From a checkpoint of a small transformer trained on Wikipedia: 10.5M parameters.
MLP neurons of a small language model. Each row is named by its layer, matrix (down: output weights) and neuron, and shows model dimensions 144-207. Each number is 200 + 30 x the weight over its row's rms, rounded and kept within 0 to 999.
A block is one neuron, or neurons of one layer that tend to fire together. Before each block is what it responds to, as a language model described it from the Wikipedia text at the highest values.

Responds to: Digits inside numbers
L2.down55,228,241,219,218,183,198,171,222,138,211,168,210,167,174,191,203,157,121,177,240,219,189,209,202,190,160,208,177,133,189,283,195,177,190,168,188,202,215,233,134,170,200,163,177,231,193,142,219,232,205,230,202,209,185,227,171,211,195,148,193,210,184,184,271
L2.down408,161,208,178,199,196,192,225,197,140,218,195,198,195,195,270,239,179,196,230,195,173,154,235,175,187,204,171,181,177,196,210,192,160,225,227,162,259,158,206,179,197,204,195,178,166,183,210,167,141,183,203,195,258,193,245,157,223,221,151,139,161,263,224,201
L2.down1068,228,176,174,172,180,191,188,239,247,191,196,176,237,188,256,175,200,238,221,179,226,235,167,128,175,187,165,226,132,187,197,236,162,200,220,240,236,205,218,208,206,196,206,206,243,187,205,150,177,186,184,149,238,188,227,207,217,192,208,220,129,188,222,240
L2.down1293,182,156,182,200,173,196,207,209,163,217,165,195,143,174,194,191,151,223,163,171,194,154,194,216,178,240,179,212,172,223,225,186,214,212,133,178,231,187,199,181,162,191,229,177,210,192,239,154,163,199,257,192,240,211,156,201,205,136,154,152,164,190,171,205

Responds to: Digits after decimal point
L6.down24,227,220,219,197,186,221,220,197,206,181,171,172,170,193,197,195,212,198,263,197,175,225,196,127,169,176,233,183,166,235,198,140,165,172,169,192,175,208,261,195,206,238,216,199,211,192,179,203,204,191,189,136,179,213,190,191,219,186,186,176,140,188,178,156
L6.down409,223,176,211,162,166,191,206,165,246,220,202,210,220,229,168,178,195,200,211,216,187,191,187,175,141,243,206,139,213,207,190,186,186,165,210,220,119,194,185,176,180,225,252,220,200,194,179,209,200,216,192,187,200,192,195,214,233,231,195,238,207,230,235,239
L6.down1044,262,129,276,253,181,211,203,202,253,223,195,207,145,212,190,213,182,167,184,128,190,234,234,215,151,142,209,206,164,143,145,193,215,178,179,195,187,167,214,192,242,205,200,212,247,215,209,172,247,247,136,175,151,197,175,202,201,171,219,212,165,264,225,172
L6.down1090,166,183,255,113,157,198,199,174,165,215,239,210,174,192,190,285,171,186,183,203,223,240,156,220,185,217,216,178,168,249,183,197,209,193,222,222,208,198,171,195,178,206,242,247,257,188,199,233,215,196,238,167,169,234,162,231,158,193,205,225,177,236,190,233
L6.down1180,209,176,234,212,165,183,219,198,253,131,198,241,181,215,168,210,138,239,192,163,207,229,186,209,221,157,174,176,245,221,186,203,243,174,219,234,218,172,213,209,205,219,171,254,223,221,173,243,261,252,231,187,266,183,197,160,163,227,234,186,201,235,181,175
L6.down1249,189,237,191,199,183,195,249,152,234,154,171,186,226,211,148,202,180,233,221,206,160,171,184,228,141,201,187,152,159,222,224,198,200,207,234,213,159,217,214,202,211,236,187,207,216,209,228,236,211,172,245,234,189,185,180,166,143,258,251,218,172,188,186,196
L6.down1381,165,171,240,211,208,220,227,219,194,216,203,188,216,169,206,169,223,202,175,213,201,246,182,158,200,212,194,154,219,236,157,197,232,238,153,208,165,158,199,240,221,147,180,148,190,207,171,164,179,268,275,207,199,239,218,189,229,215,201,138,173,210,226,224
L6.down1480,197,212,263,171,190,175,202,184,154,162,230,175,207,252,188,230,200,215,260,243,190,164,232,211,202,180,258,201,211,245,161,232,139,203,237,216,155,247,159,182,259,226,204,228,191,163,159,213,201,192,219,166,227,266,248,204,179,149,249,243,210,263,233,226

Responds to: Locative determiners and word starts
L5.down359,187,223,215,202,199,163,182,185,192,208,213,212,152,165,189,166,139,232,222,204,178,205,244,200,213,164,178,235,213,169,263,202,160,204,196,171,134,205,234,156,244,214,150,235,250,201,206,153,204,215,192,178,196,179,248,175,156,194,208,281,176,189,255,167
L5.down833,241,207,210,190,231,189,152,213,222,209,203,187,207,234,236,206,197,197,234,230,192,207,223,135,203,161,247,170,220,226,230,207,191,210,167,182,165,155,177,188,185,222,156,201,209,167,234,202,236,284,201,189,249,196,198,179,162,206,211,249,248,199,177,194

Responds to: Section breaks, mid-word pieces
L5.down555,208,248,241,243,223,184,236,180,211,196,187,246,206,199,211,201,178,187,148,239,197,189,195,218,200,186,191,164,205,186,241,192,182,191,187,194,238,239,170,153,175,188,174,179,200,216,161,255,197,177,221,249,251,172,241,170,192,236,196,210,234,181,160,243
L5.down1126,178,220,229,219,168,207,230,200,218,163,182,215,207,154,188,213,180,189,162,215,227,170,196,195,201,195,197,172,195,208,218,167,194,178,196,257,236,243,202,183,172,164,215,182,195,212,208,236,187,205,187,198,276,187,230,221,179,290,179,241,195,217,200,234

Responds to: Early mid-word fragments
L6.down130,160,235,215,196,180,230,196,203,212,212,238,264,170,202,182,234,178,168,212,148,173,139,179,223,170,223,209,210,205,173,253,241,184,191,208,157,206,240,216,162,209,199,144,214,196,158,153,196,214,187,156,200,239,240,234,212,195,194,192,189,212,261,195,160
L6.down224,187,239,188,218,208,206,194,186,195,265,224,228,131,197,142,230,165,173,214,211,196,262,198,220,176,138,198,263,179,143,180,190,181,186,173,239,250,239,239,204,240,197,176,251,225,144,173,240,261,219,201,149,157,257,228,168,174,162,223,262,223,240,163,123
L6.down331,278,209,191,217,241,207,190,234,187,167,198,211,204,222,203,237,241,233,199,226,179,235,193,192,278,216,206,207,220,260,174,197,206,214,275,160,242,189,214,207,265,160,183,209,215,209,185,197,217,176,198,194,230,221,204,163,256,222,183,192,167,204,199,233
L6.down792,212,205,182,177,222,150,198,227,183,237,216,205,208,243,175,233,198,152,224,199,217,162,235,228,155,223,205,206,208,191,171,206,220,164,168,234,190,182,150,206,228,186,199,172,208,181,157,227,200,150,184,194,205,157,183,221,205,199,227,176,186,235,249,186
L6.down1046,221,164,205,170,223,160,223,192,237,248,254,187,211,231,227,209,233,261,162,231,248,139,179,207,214,224,223,251,191,174,211,222,183,202,216,186,177,224,184,234,180,190,225,241,224,167,159,186,249,219,199,208,196,172,184,237,196,213,218,244,201,220,207,252
L6.down1101,200,218,249,227,216,236,203,242,124,216,199,221,203,228,182,208,191,168,193,227,223,222,247,184,161,174,198,243,223,203,199,202,234,218,147,179,183,160,183,180,158,174,165,209,195,155,139,191,248,186,194,150,160,227,231,198,176,201,176,226,193,181,220,188
L6.down1226,226,192,187,171,192,232,257,224,172,182,223,243,189,172,226,185,205,228,190,217,228,203,122,221,147,210,207,181,292,164,192,185,216,190,224,196,236,228,202,172,129,235,180,156,239,199,208,169,184,192,215,184,182,192,195,246,176,158,189,185,207,208,224,147
L6.down1459,174,193,140,158,180,177,206,149,193,198,249,170,245,202,263,220,234,227,144,227,177,234,153,254,232,187,145,208,193,217,231,209,227,181,175,146,227,222,186,270,213,123,217,151,217,252,250,170,176,165,197,194,230,234,184,236,193,212,175,211,196,174,236,195

Responds to: Second piece of names
L6.down648,160,169,229,166,225,205,200,198,209,185,199,228,240,190,213,191,223,187,217,216,190,122,206,203,173,219,267,185,220,183,186,254,187,194,172,251,197,217,156,211,173,175,249,168,207,168,112,207,190,249,204,183,207,181,202,238,227,112,208,184,150,211,187,244
L6.down681,202,302,244,256,242,219,222,191,249,202,136,220,271,186,128,215,241,209,197,212,242,196,201,179,213,188,254,189,194,231,139,218,189,217,219,242,200,199,140,176,176,243,234,225,172,160,230,201,198,173,207,199,196,157,168,179,249,165,221,184,237,208,185,167
L6.down777,173,175,181,175,201,219,245,169,182,277,201,229,159,170,152,160,213,186,225,240,157,178,203,256,166,206,208,247,135,152,241,197,225,225,198,208,202,282,170,156,190,222,203,164,204,180,220,207,178,223,136,225,226,166,198,221,198,232,241,212,228,209,240,150
L6.down999,183,246,234,208,198,208,168,222,205,184,234,212,198,154,174,237,215,191,175,208,179,210,201,236,251,201,207,174,244,162,178,154,220,162,174,217,229,204,211,196,234,222,193,212,180,171,196,217,252,214,214,214,182,220,233,174,203,163,185,204,221,235,181,236
L6.down1077,183,231,225,213,174,215,168,177,171,194,234,153,221,205,220,174,187,198,199,166,185,237,249,176,171,241,205,220,194,172,188,233,193,186,232,238,188,237,181,208,191,192,179,165,212,200,189,186,229,253,194,218,227,197,193,236,159,208,164,174,130,223,227,255
L6.down1240,216,269,166,215,221,226,245,144,247,212,202,208,172,223,186,164,243,215,162,143,228,209,211,221,249,210,200,258,145,212,192,194,248,199,203,181,218,295,182,225,188,143,240,190,189,225,234,174,226,147,156,233,199,156,179,213,219,224,177,174,221,233,182,167
L6.down1410,234,170,205,199,212,210,209,195,190,238,216,214,244,210,230,218,164,189,207,227,220,224,185,250,226,215,270,197,162,186,150,242,209,222,189,228,189,214,63,162,158,254,195,219,231,181,217,194,226,132,228,221,180,212,261,171,208,191,214,162,134,206,129,254
L6.down1420,227,209,173,197,256,180,228,259,230,185,184,189,165,183,214,160,176,168,178,211,119,199,228,211,248,165,212,216,204,185,233,194,173,205,208,175,192,109,143,251,214,254,224,169,208,210,188,218,189,235,199,201,170,231,143,181,211,223,241,182,203,262,150,173

Responds to: Article-opening "in"/"("
L2.down298,200,196,158,225,202,117,214,187,163,157,229,137,213,173,184,194,221,150,170,171,189,220,176,210,209,203,182,238,192,191,183,201,149,165,193,161,217,232,212,205,185,244,181,163,229,190,160,225,222,145,251,177,179,230,188,182,191,170,204,164,245,185,203,182
L2.down407,207,178,170,237,216,194,175,152,187,200,245,200,207,211,198,216,210,190,169,198,194,160,166,198,177,246,211,182,224,154,159,187,160,230,141,178,261,175,229,221,244,172,221,178,214,156,267,173,215,180,159,190,198,187,214,240,259,183,230,211,230,215,209,189
L2.down998,226,197,178,222,130,218,166,215,255,199,180,240,191,150,214,238,167,196,174,189,239,164,191,196,182,189,186,200,185,213,224,201,186,226,169,184,196,177,236,194,180,248,241,205,242,177,160,218,204,221,218,194,236,240,175,157,193,257,180,146,215,232,182,189
L2.down1423,266,123,197,239,173,178,228,187,215,244,227,202,208,244,193,204,184,217,229,207,218,213,208,210,183,194,235,223,167,218,199,149,89,186,142,217,182,142,141,235,231,136,199,225,225,160,219,222,183,209,236,227,219,144,210,174,230,208,172,163,193,144,112,199

Responds to: Stock phrases in data tables
L2.down471,229,195,252,194,159,170,205,238,204,193,214,216,218,219,203,176,231,180,206,143,207,207,184,178,238,215,170,212,199,236,209,187,201,200,178,217,230,208,223,154,179,223,219,165,141,226,194,147,179,217,208,166,186,230,190,167,203,198,203,210,211,202,220,201
L2.down884,192,179,190,194,206,175,257,128,218,199,230,256,189,197,179,216,203,195,215,196,179,178,199,255,278,191,209,217,197,241,186,253,202,209,178,209,154,188,218,177,245,194,250,233,201,263,206,250,234,128,240,167,168,213,227,191,229,188,226,237,218,176,205,185
L2.down934,221,205,169,230,217,229,171,173,183,220,141,204,182,260,232,224,197,176,221,233,156,209,210,234,218,205,167,194,186,233,204,215,235,229,197,186,183,145,202,227,260,153,220,242,188,212,212,219,169,187,251,183,153,176,179,204,222,189,172,181,251,168,180,182
L2.down1253,204,187,178,234,206,190,206,174,212,227,203,242,271,218,162,201,184,206,194,186,200,206,235,222,206,201,184,226,174,238,196,229,192,218,136,163,188,223,155,193,193,163,245,232,161,241,159,208,184,157,216,234,198,177,154,184,240,152,174,216,245,199,223,220

Responds to: Table semicolons; -er/-en pieces
L2.down1,235,234,163,212,192,194,153,247,160,247,177,190,198,196,224,156,193,194,222,223,217,219,181,208,188,141,179,154,206,228,254,189,177,220,210,216,220,223,260,158,176,150,178,174,223,212,144,184,232,164,240,213,199,151,255,181,218,192,181,168,243,199,170,238
L2.down208,211,223,177,235,189,235,141,231,197,225,192,237,168,208,241,190,227,165,211,283,201,209,174,215,213,192,190,171,224,205,260,227,188,183,173,209,197,221,252,133,170,164,160,159,233,211,178,237,206,140,194,204,200,162,232,191,203,177,183,175,236,173,131,231
L2.down369,146,156,183,252,169,163,184,215,180,197,166,242,207,228,175,167,234,172,193,226,196,201,244,170,133,239,229,222,206,191,162,172,189,198,206,186,210,168,210,196,217,251,142,216,220,158,178,179,204,171,211,197,142,174,190,196,136,181,178,179,247,217,145,200
L2.down1512,240,210,160,216,222,197,141,221,174,197,165,211,194,195,222,144,206,179,210,238,205,211,172,213,192,172,182,157,215,213,246,208,167,202,190,198,236,272,272,124,191,137,163,142,217,194,179,204,247,141,232,240,197,163,260,159,222,156,176,201,240,192,183,230

Responds to: Geographic location context
L6.down340,187,178,217,213,174,197,257,271,198,188,159,177,161,135,166,201,203,217,238,251,235,182,198,247,224,212,211,186,163,181,196,222,164,231,129,203,162,183,195,219,195,212,217,163,218,197,179,189,189,213,248,204,221,204,192,261,158,174,210,193,201,249,202,226
L6.down345,209,200,166,169,241,191,240,162,201,209,211,178,199,229,225,206,105,176,178,196,196,177,261,170,214,184,86,175,209,183,191,191,149,162,198,187,171,214,170,169,110,205,244,290,253,129,182,165,197,216,202,169,206,211,136,206,227,189,230,227,213,211,210,233
L6.down557,234,166,164,189,187,150,242,178,207,180,250,190,208,157,225,227,204,184,234,209,192,177,234,203,218,218,276,253,255,264,187,193,160,225,194,208,237,158,215,165,239,212,162,166,260,215,254,200,223,191,241,210,167,172,190,143,232,181,187,212,207,231,239,236
L6.down676,225,254,170,232,194,143,193,246,169,202,159,220,153,241,175,215,192,174,193,159,204,230,241,213,195,198,147,165,230,259,244,168,167,215,182,227,162,165,201,195,231,196,209,188,201,165,207,174,234,195,260,204,191,197,229,193,225,204,188,216,187,216,210,186
L6.down727,190,212,226,205,186,225,179,243,220,225,184,187,286,139,196,169,196,219,172,188,110,201,213,193,172,153,199,177,198,261,199,165,212,218,193,202,163,237,220,186,210,243,224,244,226,156,241,155,194,209,236,157,175,201,161,167,219,179,229,209,218,154,213,184
L6.down728,191,238,211,182,183,143,182,199,198,190,162,186,225,223,237,210,193,179,216,161,201,197,181,144,199,135,145,157,188,289,196,197,140,189,204,194,160,175,185,247,192,146,233,191,179,157,202,173,208,208,190,195,199,200,176,182,235,229,219,202,206,172,198,243
L6.down905,196,236,197,273,185,211,219,227,153,213,198,213,214,199,274,167,255,136,253,251,190,235,209,195,190,149,187,144,238,274,210,146,195,248,178,212,183,190,202,245,213,173,206,226,218,183,199,183,207,225,232,223,156,211,185,147,217,175,167,162,187,189,130,252
L6.down1037,209,205,218,213,208,194,205,192,251,191,198,225,201,185,226,231,178,235,204,199,172,239,224,245,243,173,178,266,270,194,206,176,218,255,179,227,171,186,226,144,241,235,191,229,222,160,212,222,207,148,243,156,222,191,183,170,195,232,206,239,213,275,179,122

Responds to: Verb onset after subject
L5.down221,190,259,226,168,242,205,240,197,171,176,148,216,217,216,213,201,182,169,183,247,234,201,205,196,194,232,149,244,167,160,171,198,208,210,231,180,232,240,175,214,203,192,155,112,199,226,246,186,266,169,192,171,224,193,169,215,189,191,231,188,230,202,142,192
L5.down520,193,175,206,248,176,222,190,142,219,186,191,229,183,201,185,232,240,216,192,204,171,208,207,209,146,223,212,193,178,183,151,150,200,167,159,173,198,172,189,229,190,183,167,238,220,231,205,192,226,192,188,239,193,214,170,218,171,190,282,177,166,204,193,210

Responds to: Mid-word fragments
L5.down1462,179,237,251,253,183,212,203,166,225,197,178,181,209,153,216,163,218,226,227,181,207,212,229,194,199,243,190,208,222,193,161,227,161,198,198,240,240,206,250,152,177,167,213,250,193,172,228,224,170,154,243,238,220,236,236,216,208,178,192,206,181,167,235,233
L5.down1522,167,190,206,222,191,217,232,180,244,195,203,168,187,197,204,214,235,196,206,209,171,172,187,209,225,201,235,172,221,220,200,246,204,254,218,230,169,203,120,169,190,233,195,168,198,239,196,188,203,168,237,240,197,225,244,204,227,211,213,190,214,213,189,210